Part of a small language model's weights: biases.
MLP neurons of a small language model. Each row is named by its layer, matrix (up: input weights; down: output weights) and neuron, and shows model dimensions 0-159. Each number is 128 + 32 x the weight over its row's rms, rounded and kept within 0 to 255. Numbers have three digits each.
After each neuron's rows, "fires on" lists the tokens most often at its 100 highest values on Wikipedia text that the model never trained on. A number after a token or word is its count.

L7.up555:102098153069093194140122121124153137069149149116148129103140108152133151161113068100138139094147161119200167155099133069128172131115146096124086116095111120113083123147170171117104121079125063164072157107144142094099078149070114141154091121131180182084105158175175112137106089159078187147122179176130115133153062152126121192148099130069130140138131123102106075156099176119110052099133093175122090110151130141130099107159100088150064137132146131168155209128157091143161162141125117
L7.down555:178148105148138143123052144189093136132130187114137161138140124106116107144178104123122176139149125122149088090084087124067163104151100149155110158109167141102139161094101106099109170088126133134125104164141134187120153114175140175143166157135104075137124129130137142106133147105192163164116076093150125172108149133058078162111086086084135099121106108112168126115096107154157105192089176100165216040154126104131097090176115230113120127121118166172086150157182124096135147117114158
fires on: " to" 33, " So" 13, " Po" 8, "-" 6, "e" 6, "ne" 4

L3.up98:050179138136142076155156137100159111114086189073099104095145110128117124110140098134152111093154078114119101156124087058065109132154130116134095159145102127169121138160074118107138166178129073096104164175118098162154145128119155148134169059103106114177109117073139149191145149156107105112051149126101070091138150120111157145097095167168153069097152112060194164141121110147151103160114128142116125157116104155119090108125118070093035113167111141146084088124140166126105111144185150
L3.down98:150121108098107099140122137128149074163131106181129179108106152174118124121146099212082106106122114100132104117113104120136126131095197168150135087087113171106141127124178080158136113149176140141158095132105109160139135154140094128110137113160057113159171150115078122160158084150101140103091093168104161154149103132081156225097132189084178175179060141145112149160129108121090184075108155208118129122116166115120144109094163140090200077112160149130136082128140153119100193079099105
fires on: "f" 35, "uff" 13, "fl" 12, "fe" 10, "mu" 5, " long" 4

L3.up457:140065133062122090172155126181147102102134123105190073109151118148108125106098153154105176080152147128043142109130123103184160121147156083203141164110148190187131102100159105103161169127171190142045091178176086113110129131070136169116131071124114174178155114103110124162114103105135132131146210107134121201151105128125160122152150109125149108136116118168147143192137128118143130157127063150107164117160132154162135106089093140118148105106154152173133133138124124069133113085071142
L3.down457:144165086073130146186112077114116109085127159116163141101124127101124109088098162102162129114187114127177108142080049155118168127071110132105142125080108123179108161192097099137097110160164102152154100131121137147146111129170132134120104139103064081194180167095186153085089107101130127098128118128062127145180163156126180150155093115109128129082099161195089145168173179117084090157151063133076095139168172098112152096150127123127168151101194105137131140115137089084102122113168164
fires on: ")" 89

L4.up650:089149157180104177129176128107086095118084099128150073111114154116117162150090186205170111206150137110146102144136173140112155142139128176096154134130152073125095113112101082161117130162101067116134122134114159138106123090095175090138175082105115129110151070119154176121097118179101130138138166096140116127099070094141112150161128133120142137158132091147092099191159100098138109110150158087151089128135115121119132215163108177150101085151039098197202121093203149161117115120115105
L4.down650:161069168112131107144132129144142213102101091116153129164096102088114138072083125078089092174144098082137172101046108128130102097143141112126123127153175112069159138163116181103145126079102149160129107130146132170149123098094116093150148210157206158172113105102137145113080112102144140126130129124082053084153144112157153134096167168118100115124112074064112126145153078077160109101153182145159133125114138140163099178161130171179175109062132091109167108137109134141123127143197155
fires on: " (" 21, "'" 15, " goes" 5, " con" 5, " be" 5

L4.up684:132147103077090101212156115103144102156167167117067100140056173123161108153150146135134083115163104161101086186135135072173140123118088174099107149184124109103111133157148152115075143137099178079130173100125148109157066131094109100088167158129110107147124100122140162126122153101149132146121108074092058148168167111078062099116195165144130142097156155100126172074101184069102078138106099189117087144174096167134135178143147161104110128137113123116114154120169144081158108154146094
L4.down684:127128167144165131128156173168129155092105088133162147139176076087130081136114071096123176144079180124183156177110133142130134142110180114129145092131145101172092111148128117073164122103138185078073116102138135116053175121179165140102094098165156166119150106173132110181133126090108197115098149198108163160123106148200143165119058164082108139124044111144129120136117078170115130156132119088133145148125160111122164102171121130117107165098124079089120087177082175181103097135132106
fires on: "1" 27, "ne" 13, " from" 11, " as" 9, " =" 5, "n" 4

L7.up691:159110149099013108151185111122119120105162090152132158124091145174099128137108110172132135140148152132145100156113098134167135149076116101130089223130142172104163175180162162087135149104087102120132161147144067118123122157167110188127115119136085105097149148148116069141093153181125163171099158181086147151172117158154084074115139143084140132136134127164118127126063137148079116047106136145141120151128129071136115128085125116132091192125093205121179160121150150109163118153132051
L7.down691:117088079127132112057112129104131108160104140128149154083132070131168153149103122214224147131113138160133191123118152093098104177109131110187108187137148157135113181099060157062143073146105098080126158138087174111121094122128155162123095061094135093069169175127186146124116170111139112128099108092140091128126160068145087169144154134128060118123142129148199139133094158166133120120106167119141108115049087141109155115143145122109123103125157113165110116147146119109082183119166094
fires on: " " 36, "s" 6, "-" 6, "4" 6, "5" 5, "e" 4

L3.up468:144141140141123189196167107167094138119139100106146099133107145129155134083125152129118111134106165122088083160126142084169128126143161183112141153114116094142161142184105096089157087149129175162166127073175142081128114207135146140165106091087082153134085112134217086148068094115155141117131190107159036175140146166074115121175128128164174088102153122081123098165182119120109099172114135123072108129154115161105162136112097171141105169127190075145126104090078188122151104117134130
L3.down468:162178169125075136096153110087157052151139161163123163107142126135089166157104144150112124171132103166147111102146108083165104086109122132150171149164152172095132155132157163167119111137129178125121153172113150114133149092162175090136129173138180081123111103131104163148085088176152193032112136096080129161178048064161123107122089132129202118106137102158112126179110170099162168097066129108136066111078090127097114139099141108152145139121080076084144162140160171117127139156165121
fires on: "N" 56, " all" 10, " every" 6

L3.up724:175099204108145132113136101180141077108146136101150106102130171142138124153095120158147143142151111082085064034093084107099130121125171106146196134103171111093127109104070151161167151161172106131145177143117157143129139126152105216124157196157124137154174137107145094157099171073062105164092149121132120127149118187148124152148112147100149078116169125124182099165146128133135119108138126053146140172182130095168086106152140070131049138128154097115141121117093118088128091145082174
L3.down724:082125106134093109166161151138063073108201127083132078142128033096138128153112158091157144162137184170158092085065118167160100126096073184098130110151086134159120152111134140100156141089159104115153129156131160090166071089136120128101082085174074134146122123131131107112117076093137105150142156086093164129173123092091089110126143157157088118171097105141115145152110083128152140176176130151102168199121132135117106186171116149123124172128101102146193157121199193090094134137132120
fires on: "board" 15, " Tak" 12, " =" 9, " photo" 7, " sensor" 6, " Tor" 5

L4.up117:087127172121083148159161142127025149128134087143097115190111109173154115103133129096167146128115106159131132134181176115138102111131196147128131180113101099146219142192120125081105108097123142114153114138105172140172120139165147082081066126138127091108104118174127130106171110084147093122104163084141078105181113133089143096121141161108098137154148129184146114137149253140109128158150159138095076102142136168114109116097142144087086122127138104122107186153113102079163138114168051
L4.down117:082125143061111119100070141113173106079078172130121104108145120150097170131099156095136161127152104097124120164138124096084117117077161165131163145182106122184112126152119152163151141105134097131121105159153152089138131106090194130148183080128139133149095115156120149227117133132163114161062055129123053140128177163141142149143101121206152134163130160155126123105079140117105066093124159151139152131090129102146110163077143157138144186120142139198171081155092191162114047100104116
fires on: " that" 24, " with" 7, " more" 7, " most" 6, " way" 5, " all" 5

L7.up119:123213165090082114146180108088092090091099150091140162122158173139132145136099137113127097152135101153145144112111117117156135111099131073115059156092110125162127195131104187077117189137217140121163099136113113138185157124156160122109165087115123157155139076128068128125115087108106111105142187095135156114120099096183129141084111113108124160126158135184117132103128184197122094087162123128136114148145080131196067087146148139073173121152088116108137080158126163092159154150216118
L7.down119:148117176121095130122104149152149137186189104096123156085145103149083127164161094183184134105127171117114152110131139134097176129113204122113134087023149130101106130097125115136101039145091148105138207128164148147175101123127103098165153140113176146153092125130082178107112099074087160126177084101158118142115138111108098153195162053110090141123127080111126140154148118149146118078156111143085105074126121097136071118155151109091109173150137165127153181106114198086122157175131144
fires on: "0" 20, "9" 15, "5" 12, "4" 6, "–" 5, "8" 4

L7.up585:111164142149123106111143103091107122114100119145158149172127115130114171099164200122139167112149089128132091125145147074181103095109103170185101148193179111128154125129144156172173150146171114084115105136110097164164194100198148156080146108174129075095086055147164150152112126109053117135163136120105099110116135087098135135126103160114071131097089120097154163128108124099170127179141121107062088142158122095157119142133114113169107185164136222118074098166146131161184154146053148
L7.down585:168108177158129115159152155125060153131167115112143153126127095076115111121116111168103092146155142118151140107116151128087095100091119096157124172143168123103166057095192134099122102123116124081059138125159166140135108096112170172155091088121147115128065141101116110106105144111204151141070065076115210083154187096091185165166155140083136168204073118083186068173110111094132130095137108087112149104120143145178126143120159130150147109143164103160118140179128108161112083110126166
fires on: " be" 58, " remain" 4

L4.up344:079154146099117131135124100110108095113228162174137201117136159069105106103150176164160115097099152177164131133183103122109089134136133113116186144139095093096107159088122178114094116135122115128125144134139197130142133083131086130071111126122150121066144155167116127103147132142102120143156075058086117139095056139063074181061162192114196140133073133137105118111109175145119129134148097144161147165053128100124148176135112065103142101079125164120129102116155142124133161096171152
L4.down344:161087178128107122127141149158101160107154146110111079139108155121040115197159089087113128113139143137105164134094158096106193128103126159135106165093118131124106122204150038169188131063106153082086120117166134143115146141126123099163190090130094119163089158087183128158129120101129173150191113141145129060132149118151089066171076050129124161159180107137132147109135109121148098106109075152086145138121096134155169100141098113155080161147076089159142153149084145133117141122064112
fires on: "%" 31, "ad" 13, " World" 11, " R" 6, " margin" 5

L4.up573:204099168106092124123098097216115080115136117107167156095123130147131118116105142092099146078096132148118170120139137164156110139091121081122149158150124127151187143114215171109155150108154146104099148190155155091062149089080095140165146114107109094153144131137172078137148086103129141101141192137096113149166141105152157115133121134061126124115050088171119199076109107140162096125084123151158129058124084137110074134157101077131103068148101125135138107136110121133115158217184134
L4.down573:161120204136156136113093084217136171138119116171059106174139114088131074101131121125124149103086180116175202096134080142124158128123128042157147079129103162189140129104154157111129147161139131156121115103179140147081179125121183143135163107130148066093102112132110156095083178089112125162128133085140175097161132085126121145148091071098065099131095110170129099150177178140124100129124167076140167087182130127129063108152119133160093125076116144110120113130142103163181134139171150
fires on: ")" 39, "." 7, " medalist" 6, " It" 5

L3.up4:161134187183156170108170052144056126140154132104152148111116131168109102106086089175175155103095158150125153067141135126190180187161119122152115098128130129127141189149086104108114097109080103122159111123146108117164105104123179134131131125081106102148186131114105163074109101151066144190147124135124153186080112146147086139135132127065095108128052114160109113099126066130172129159122150122106098160189165050153129093138126136093169058138164096140102111135099142150071132120146082
L3.down4:132133086055101132113078172091167165119123189170100121131120126134176136164146182105138121110156104073115126100123091131062100122128069137118117130138133134101182018172111076143146153120190148188165105150144134133132149145172072132147142113120163115102081125163095102164143110106146107070095105144117099084121132116137104113162140199149119096116167144102102145094115198120104131121156137127152116077057133163108157152138121129097026141124100137109110115123153138161201102196165125
fires on: "ment" 18, "ation" 13, "tic" 12, "age" 8, "s" 5

L4.up126:085126143177129103101120069131174176095156148170152104087118154168115164127103127151118134118094155160129128113084151120107133167181150119170094139098173120094161104114110130148107167159149133168089120151156166161150052081165129129126120072110137181115111141118077101099075180170106161152136090174118095174176171169068129121156138127132076145124146150145157100091154153079079187144109068139087163151116118064095138156155111156066211099134139135172156043137161122133127145136152083
L4.down126:152126100167154082105122186149127129191063109158118142103175131157137103115099148093138089141139188146101155142134109118093120141079094088094092113129095075123171116157104073068169127102118230182148158139155123093141150175112137173150156134118126150145126159147216141097161132093134143137137135077149123104111101129125151142089083143124178143136126112154153189141069130162149086120106138108153092064045114153148123152123126096199049161129108090169117173129114124170188100120098130
fires on: "ed" 59, "s" 12, "tsu" 5, "ish" 5

L7.up41:167121147163076067142131139132205128125069075067065158082137157117099150153157128109127148130143081157111114083122142150138147147126089150130116111171160102103105163147126115063124140123176100122139127090129093162108161108200148130166143113121086049117146095137080099153184071162173104104123133095127114147151187112139111109097133097187127130178055114134147188101149070102130091128085078111202064107110088157096126112143079130134151134136129158111168151058157161107117110136136093
L7.down41:166122027108091112081153152099109165102127155150109166140151112165143118109161117131137159162095109110133173115104100179126115143162121188149087105148050186145078172120137103111148152158087154127125145104146197172154094124096098111145141145192142111132126087153095154139069120070111140209117145156147100114134073126172151184137136141119146172086082117107123104113093137117163148122141184095056110177167145155118113177144142096113070161104136176175096167152170088060128143101139137
fires on: " " 39, "." 13, "th" 6, "it" 6, "rd" 4

L3.up269:150121206142119128114133091133099168163150163124132065113167138117128184146127132104134099136112087134116169127116160153175140141110199129133121117110173087098105134153142164152156158133132082122092124110144131138074126140094176179115038132163082129142138151119109094131123180147082174108148111157119075161159100132175118162200134106061076093129126116168125116107172093119157138145191061108103114152168139109087120098194190138146167128133138072106097109161105103038165085132177079
L3.down269:181126112083147166192082179103151154176123159153130138116104123126173122160151144096142143093108132047130166118121096142124108087122060131090110151145135145096131117134151122139094143137173139125121180149183076105180174117103150152145075125177127142154161202091176170178086121116149115132110114163135093076109110176158187115106120199131088133176119140174107144124183158120174104123124153136108158137073128131083147087111097102134076127181175141165165095102193103114096183154087076
fires on: "tion" 21, "tic" 16, " Education" 10, "ation" 9, "ting" 4, "tim" 4

L7.up751:152128186138055134093107154133192171169075087148137168164178069150150135080125106096155124106125121112130188120148130165115136156129165116172059117149161110149186145147132090146137150113104155062104091119092149152078143163160119190156134130214145133125136128151076119078076095183144179123164139112175114104141199170112147107088132134114082087143130172118155109123123126125098125103126179144127111113138105086110131131106131161070096094119124161085144105199062179098158140164104088
L7.down751:138175102133123112174112091119200141160135149088126094096198129085153186133109083134175175171121087161147099114167138074115129147153135186154131122148147090144110170120136129085178195155091142143126096114158181138107097124108166104091156087177163102065113150159135136100123143101107126103153164158100111119102142145151167144079112167073115099159179171108179074146084165089129127149144148122156127126107146119172120086156106079147083166118195116097132101081027102087112168139100151
fires on: "s" 38, "N" 13, "-" 5, " " 4, "di" 4, "if" 4